{"num_hidden_layers": 8, "bias": "none", "extras": ["capped logits"], "lr_head": 0.0117, "warmup_steps": 217, "decay_shape": "pow", "batch_tokens": 131072, "max_seq_len": 512, "train_tokens": 868100000}
MLP neurons of a small language model. Each row is named by its layer, matrix (down: output weights) and neuron, and shows model dimensions 192-255. Each number is 128 + 24 x the weight over its row's rms, rounded and kept within 0 to 255. A neuron's up and down rows have the sign that makes its largest values positive.
A block is one neuron, or neurons of one layer that tend to fire together. After each block is what it responds to, as a language model described it from the Wikipedia text at the highest values.

L3.down5 [154 173 145 133 133 143 132 114 137 129 133 155 153 137 172 123 121 136 120 113 133 147 106 109 132 164 131 154 135  59 138  82 189 131 147 129 144 105 141  95  84  97 125 140 116 116 113 118 134 118 122 110 121 107 140 146 131  90 172 205  88 180 141 162]
L3.down8 [100 135 118 155 119 151  91 131 123 131 148 147  79 101 177 120 153  86 152 167 160 132 128 134 159 124 140 174 141 133 112 153 128 143 169 145 118 169 129 119 137 138 147 115 133  78 124 133 159 114 149 131 142 140 129 142  99 133 110 136 138 120  70 171]
L3.down434 [ 65 147 151 100 108 145 118 153 134 126 104 160 115  99 153 105 107 125 134 103 140 129 140 148 122 135 141 138 141 110 145 131 147 139 120 133 140 117 120 128 128 138 157 128 180 100 147 151 127 110 187 146 118 110 134 130  75 121 131 119  79 120  98 145]
L3.down908 [110 151  77 135 138 148  99 150 113 116 136 165 156 131 127 126 129 126 168 155  95 140 117  93 130 149 156 114 120 121 120 150 145 156  79 114 122 148 113 116 153 121 124 160 125 153  99 131 102  98 173 138 129 113  98 112 137 119 140 164 127 143 131 151]
Description: Pre-verb adverbs

L4.down132 [138 178 110  94 109 111 112 103 122 139 151 107 120 131 132 136 115 138  92 170 118 114 112 101 128 129 112 105  81 121 118 107 138 111 130 109 131  98 118 135 131 131 124 131 157 131 105 134 150 196 147 104 106 157 188 145 141 137 129 104 168 106 129 178]
L4.down194 [139 142 155 114 116 133 132  89 151 135 109 124 124 178 166 154  85 119 123  79  56 129 108 117 147  90 148 141 124 114 109 140 117 123 173 137 159 146 122 130 124 132 112 111 131 131 101 145 138 111 133 110 155  95 138 123 136 132 125 112  89  87 127 165]
L4.down198 [118  99 118 124 167 141  98 153 148 120 148  70 174 108 147 135 138 164 122 104 107 136 150 134 128 114 111 110 112 137 169 134 173 114 128 116 145 100 113 173 147 138 138 128 151 116 122 149  88 161 138 169 117 167 142 177 157 107 127 110 127 108 140 120]
L4.down222 [130 110 150 146 159  96 124 128 128  95  90 129 102 123 136  98 147 107 146 131 122 154  93 128  96  73 139 115 110 124 122 111 166  98 130  72 134 123 147 149 151 168 135 133 177 150 111 121 153 145  92 117 152 155 147 121 145 122 171 118 114  84  95 134]
L4.down240 [170 152 118 182 118 172 139 118 125 130 130 158 106 153 107 162 115 176 170 123 104 163 127 106 149 138 133 140 128 116  78  95  84 140 146 146 118 137 139 112 122 137 136 124  97 131 143 113  94 136 157 124 115 139 147 129 134 102  97 153 103 126 124 120]
L4.down253 [127 128 187 112 145 120 132 141  96  99 148 139 143 135 152  82 111 117 187 128 140 186 116  78 140 127 161 133 108 175 116 147 135  98 135 167 147 138 116 166 107 110 160 172 121 133 122 134 122 100 139 153 123 141 121 135 111 133 130 147 117 107 135 132]
L4.down254 [119 113 143 115  92 155 144 102 146 116 133 152 152  79 127 154 159 150 125 170 124  87  90 172 167 150 125 108 157 117 132 108 129 126 170 123 138 116 113  89 129 152 148 141 157 100 140  79 124 141 148 135 117 157 165 144 156 126 167 142 135 144 125 128]
L4.down347 [151 113 128 143 124  99 131 127 140 168 130 161 125  90 127 125 110 112 149 141 121 103 132 118 136 128 114 125 106 140 139 164 148 135 148 127 140 122 113 118 152 131  75 108 102 149 112 141 141 142 182 138 142  72 124 103 143 119 144 101 173 143 125  99]
L4.down628 [108 127 126 133 115 139  87 166 166 148 104  53 154 130 110 148  97 103 128 118 122 113 109 139 157 127 146 199 112 158 121 113 124  93 116 134 150 127 157 146  90 123 128 119 127 119 156 129 139 117 130 100  96 151 109 107 150 144 114  94 156  94 119 175]
L4.down647 [132  96  99 149 140 127 149 140 143 157 123 146  88  67 124 118 119 139 136 139 126 175 156 122 144 117 126 114  99 164 162 134 165 146 132 155 119 175 118 102 154 136  92 117 157 102 111 147 178 135 142  95 141  98 133 134 149 136 159 127 134 126 125 130]
L4.down714 [137 123 173  95 140 139 124  79 130 141 119 148 134 131 124 130 142  80 112 155 109 136 127 124 153 119 137 138 125 142 125 100 138 125 155 133 113 149 148 126 178 126 153 134 144 168 102 137 139  97 122 103 141 153 121  95 114 200  69  81  83 139  89 114]
L4.down785 [ 95 138 128  82  92 131 163 127 146 133 129 195 150 117 141 135 115 131  97 112 123 165 142 100 157 140 148 142 165 154 114 123 153 123 134 129 122 118 149 154 143 194 100 163 125 131 150 189 125 151 112 117 130 124 135 126 152 125 142 126 113 115 133 119]
L4.down804 [112 133  98 139  56 119  99 135 120 128 145  84  84 114 143 109 112 141 133 123 136 107 125  89 144 121 121 154 119 107 116 183  89 139  84 158 119 127 155  72 141 113 157 136  94  96 145 142 150 108 134 108 134 105 130 140 120  82 133 163 109 133 153 172]
L4.down812 [133 137 118 143 101 154 120 125 122  95 121 128 147 137 133 117 122 141 118  96 137 141 132 117 142 166 147 113 149 160 120  98 110 163 158 160 129 177 119 126 170 127 142 116 141 157 132 164 135 136 142 150  84 125 132  99 115 150 149 114 134 111 138 155]
L4.down858 [128 141 112 160 128 148 141 117 156 120 127 170 136 131  88 176 110 172 161 123 112 144  95 113 115 169  98 108  85 146  94 158 139  83 144 104 104  86 112 152 143  97  69 153 136 162 111 121 164  85 146 129 118 134 123 112 126 126 125 143 120 143 119 149]
L4.down889 [172 115 139 170 124 152  82  82 115  88 139 182 137 110  93 122 107 126 120 127 110 135 143 108 151 135 167 131 129 136  92 104  89 140 144  81 103 133 128 120 122 144 116 122 123 103 160 109 153 125 101 108  78 182 149 149 110 115 170 156 155 116 107 144]
Description: Leading digits in tables

L2.down835 [184 144 153  99 114  97  93 129 133 135 145 129 173 152 144 167 113 120 137 117 144 106 135 101 156 113 153 140 143 126 106 122 117  88 100 115 143 131 115 128 133 138 137 101 144 109 107 125 147  96 145 126  85 104 133 112 147 171 148  98 117  67 161 126]
Description: Word- or number-initial piece

L4.down149 [115  95  70 130  68 114 104 113 124 115 167 118 109 112 124 103 172  95 107 120 175 165 105 148 157 140 137 138 103 162 138 107 107 111 132 179 106 151 119 116 125 159 150  87 149 159 164 116 106 121  91 152  90 146  78 157 126 125 155 138  86 146 165 141]
L4.down271 [ 77 139 147 131 162 150 133 144 128  86 120 108 115 165 176 125 147 116 163 117  95 123 135  95 104 114 117  98 107 119 122 110 136 129 134 145 157 124 135 154 135 148 154 139 132 106 148 137 137 141 137 118 143 145  88 160 104 133 126 147  98  73  71 108]
L4.down314 [ 89 102 146 119 114 166 112 104 128 124 139 110 133 148 136 157 151 109 133 118 119 101 142 116  99 140 129 108  92 125 131  91 152 143 132 144 202 154 104 155 143 110 161 134 129 148 129 135 124 187 103 163  99 121 133 118 120 180 112 145  99 130 133 106]
L4.down341 [114 104 162 149 143 142  89 111 149 135 130 122 161 118 126  88 108 152 157 107 141 157 168  76 117 112 114 106  74 127 118 135  98 101 134 124 158 112 179 154 167 114 141 137 121 163 116  66 150 126  94 135 130 123 120 153 141 135 124 107 140 147 115 181]
L4.down405 [145 135 115 125 116 112 136 130 168 156 143 128 152 114 150 157 104  84 119 124 141 139 103 109 124 130 133 129 148 135 120 116 197 121 163 121 157 146 143 110 149 109 117 161 159 118 120  90 134  85 158 143 127 130 137 112 139 120 168 139 104 135 147 132]
L4.down506 [163 116  95 128 104 118 124 120 135  97 108 149 107 170 176 149 126 119 101 102 120 115 106  94  99 113 137 145 148 171 104 137 144 131 108 104 126 157 118 180  61 149 115 179 121  83 109 109 139 130 127 122 134  99 128 147 156 140 175 146 116 133 143  94]
L4.down535 [101 106  79 172 127 131 117 100 143 116 170 169 175  97 171 142 140  92 168 155 169 167 119 132 116 176 170 103 136 138 142  69 107 122 143 113 136 160 127 146 119 129 126 120 171 108 141 132 125 100 131 134 118 119  95  79 138 138 112 131 142 128 126 167]
L4.down568 [ 82 132 128 106 145 143 111  98 112 109  88 127 142 113 146 146 118 150 151 121 105  99 109 157 148 150 114 113 141 144  95 146 120  98 106 142 132 118 128 135 114 106 121  87 139 126 120 128 108 143 107 168  74 142 125 141 155 107 126 151 113 126 148 121]
L4.down594 [132 155  87 154 124  99 115 159 113 115  90 135 100 100 133 140 129 130 152 106 117 137 113 133 166 118 132 172 147 120 116 153 138 137 171 155 102 126 121 111 104 148 152 116 142 173 133 103 143 133 156 152 136 142  79 125 142 155 167 124 135  99 117 142]
L4.down599 [160 131 133 134 169 113 114 118 137 122 142 156 153 148 165 132 125 105  90 114  78 151  96 142  92 128 148 127 143 104 120  96 157  91 126 155 147 152 160 134 128 136 122 125 120 191 120 115 153 127 172 158 172  97  99 144 151 109 102 147 157 132 131 149]
L4.down671 [102  91  79 157  81 159 121 140  80 138 120 144 143  83 126  62 141 124 139 140 150 127 135 151 141 135 127 160 149 131 119  94 112 104  95 146 129 156 112  90 138 107 121 115 126 119 130 110 133 132 165 147 154 102 112 154 126 127 174 123 150 160 145  83]
L4.down776 [150 131 104 133  94 169 133 172 123 134 120  90 118 155 114 130  83 137 166 133 187 119 147 106 150 116  85 146 134 107 146 122 163 116 165  88 139 127  93 111 158 174 118 167 156 106  84 102 119 131 171 153 152 145 111 141 137 135 147 110 121 156 129 162]
L4.down875 [ 98 154 106 167 112  77 130 156 132 133 104 156 137 124 131 151 117  94 160 143 110 151 124 149 120 151 158 144 111 157 126 140 104 113 157 126 127 117 163 123 141 153  92 155 116 122 137  96 109  54 155 148  96 176 114 157 159 131 147  88 102 111  99 156]
L4.down926 [119 141 116 177 134  93 119 158 119 113 145 150 162 121 162 111 161 156 139 118 105 112 136 165 130 135  89 119 132 140  86 120 127 118 128 106 104 108 162 110 158 155 130  84 124 109 116 171 147 144 119 135 105 137 149 134 149 102 135  94 136 119 163 150]
L4.down1008 [137 134 166 127  70 159 148 142 108 176 108 157 105 132 100 172 134 143 150 125 162  89 124  95 117 145 157 170  78 108 121 119 124 113 144 160 139 114 128 142 119 117 161 142 119 128 117 140  89  95 148 104 114 101 154 147 134  98 121 141  94 129 137 109]
L4.down1014 [146 123 142 145 160  99 144 119  72 148  94 134 152  79 161 124 132  91 144 170 152 151  93 136 154 167 124 121 133 122  94 145 138 102 146 128 150 117 102 154 133 134 147 141 121 161 110 129 143  88 143 127 148 133 142  98 145 128 172 164 108 174 181 154]
Description: Pre-verb adverbs and auxiliaries

L2.down933 [114 153 121 161 143 151 120 122  98 111 147 131 148 116 154 115 130  93 131 116 147 147 142 135  98 193 116 132 155 124 137 102 131 177 123 146 147 122 171 123 122 120 130 166 104  77  98 128 128 117 121 141 148 108 101 127 133 112 169  99  84  97 101 150]
Description: Pre-verb adverbs after subjects

L3.down467 [ 97 159 164 110 125 121 142 111 101  93 110 191 120 105 117 169 105 119  99 157  94 126 159  96 116 121 114 136  89 128 101 107  78 153 134 143 140  78 119 144 158 130 142 131 114 153 156 136 113 147 120 130 114 158 143 147 143 123 145 118 134 158 133 119]
L3.down529 [134  99 141 111 106 145 118 106 131 168 124 103 111 145 130 126 143 131 150 157 103 136 158  84 124 126 154 125 127 158 141 143 123 129 118 155 103  94 131 163 132 121 153 156  90 139  88 123 112 126 130 111 160 103  97 160 134  91 138 134 101 144 128 157]
L3.down710 [157  89 164 124  88 122 167 123  84 142 144 127 123 127 157 116 109 159 158 145 142 123 149 153  86 144  63 144 106 118 121 133 117 127 125 130 101  91 137 138 104 137 100 153 113 168 116 105 144 129 106 120 156 143 106 103 136  82 167 107 121 155 138 155]
L3.down769 [161 173 130  93 120 133 156 119  81  99  96 127 139 117 139 131 131 142 167 165  83 118 155 105  95 166 101 137 119 117  72 125 109 103 142 126 134 124 126 157 133 126 131 130 111 121 121 149 132 116 139 116  92 117 121 107 184 116 122 106  51 111 150 156]
Description: Two-digit numbers in tables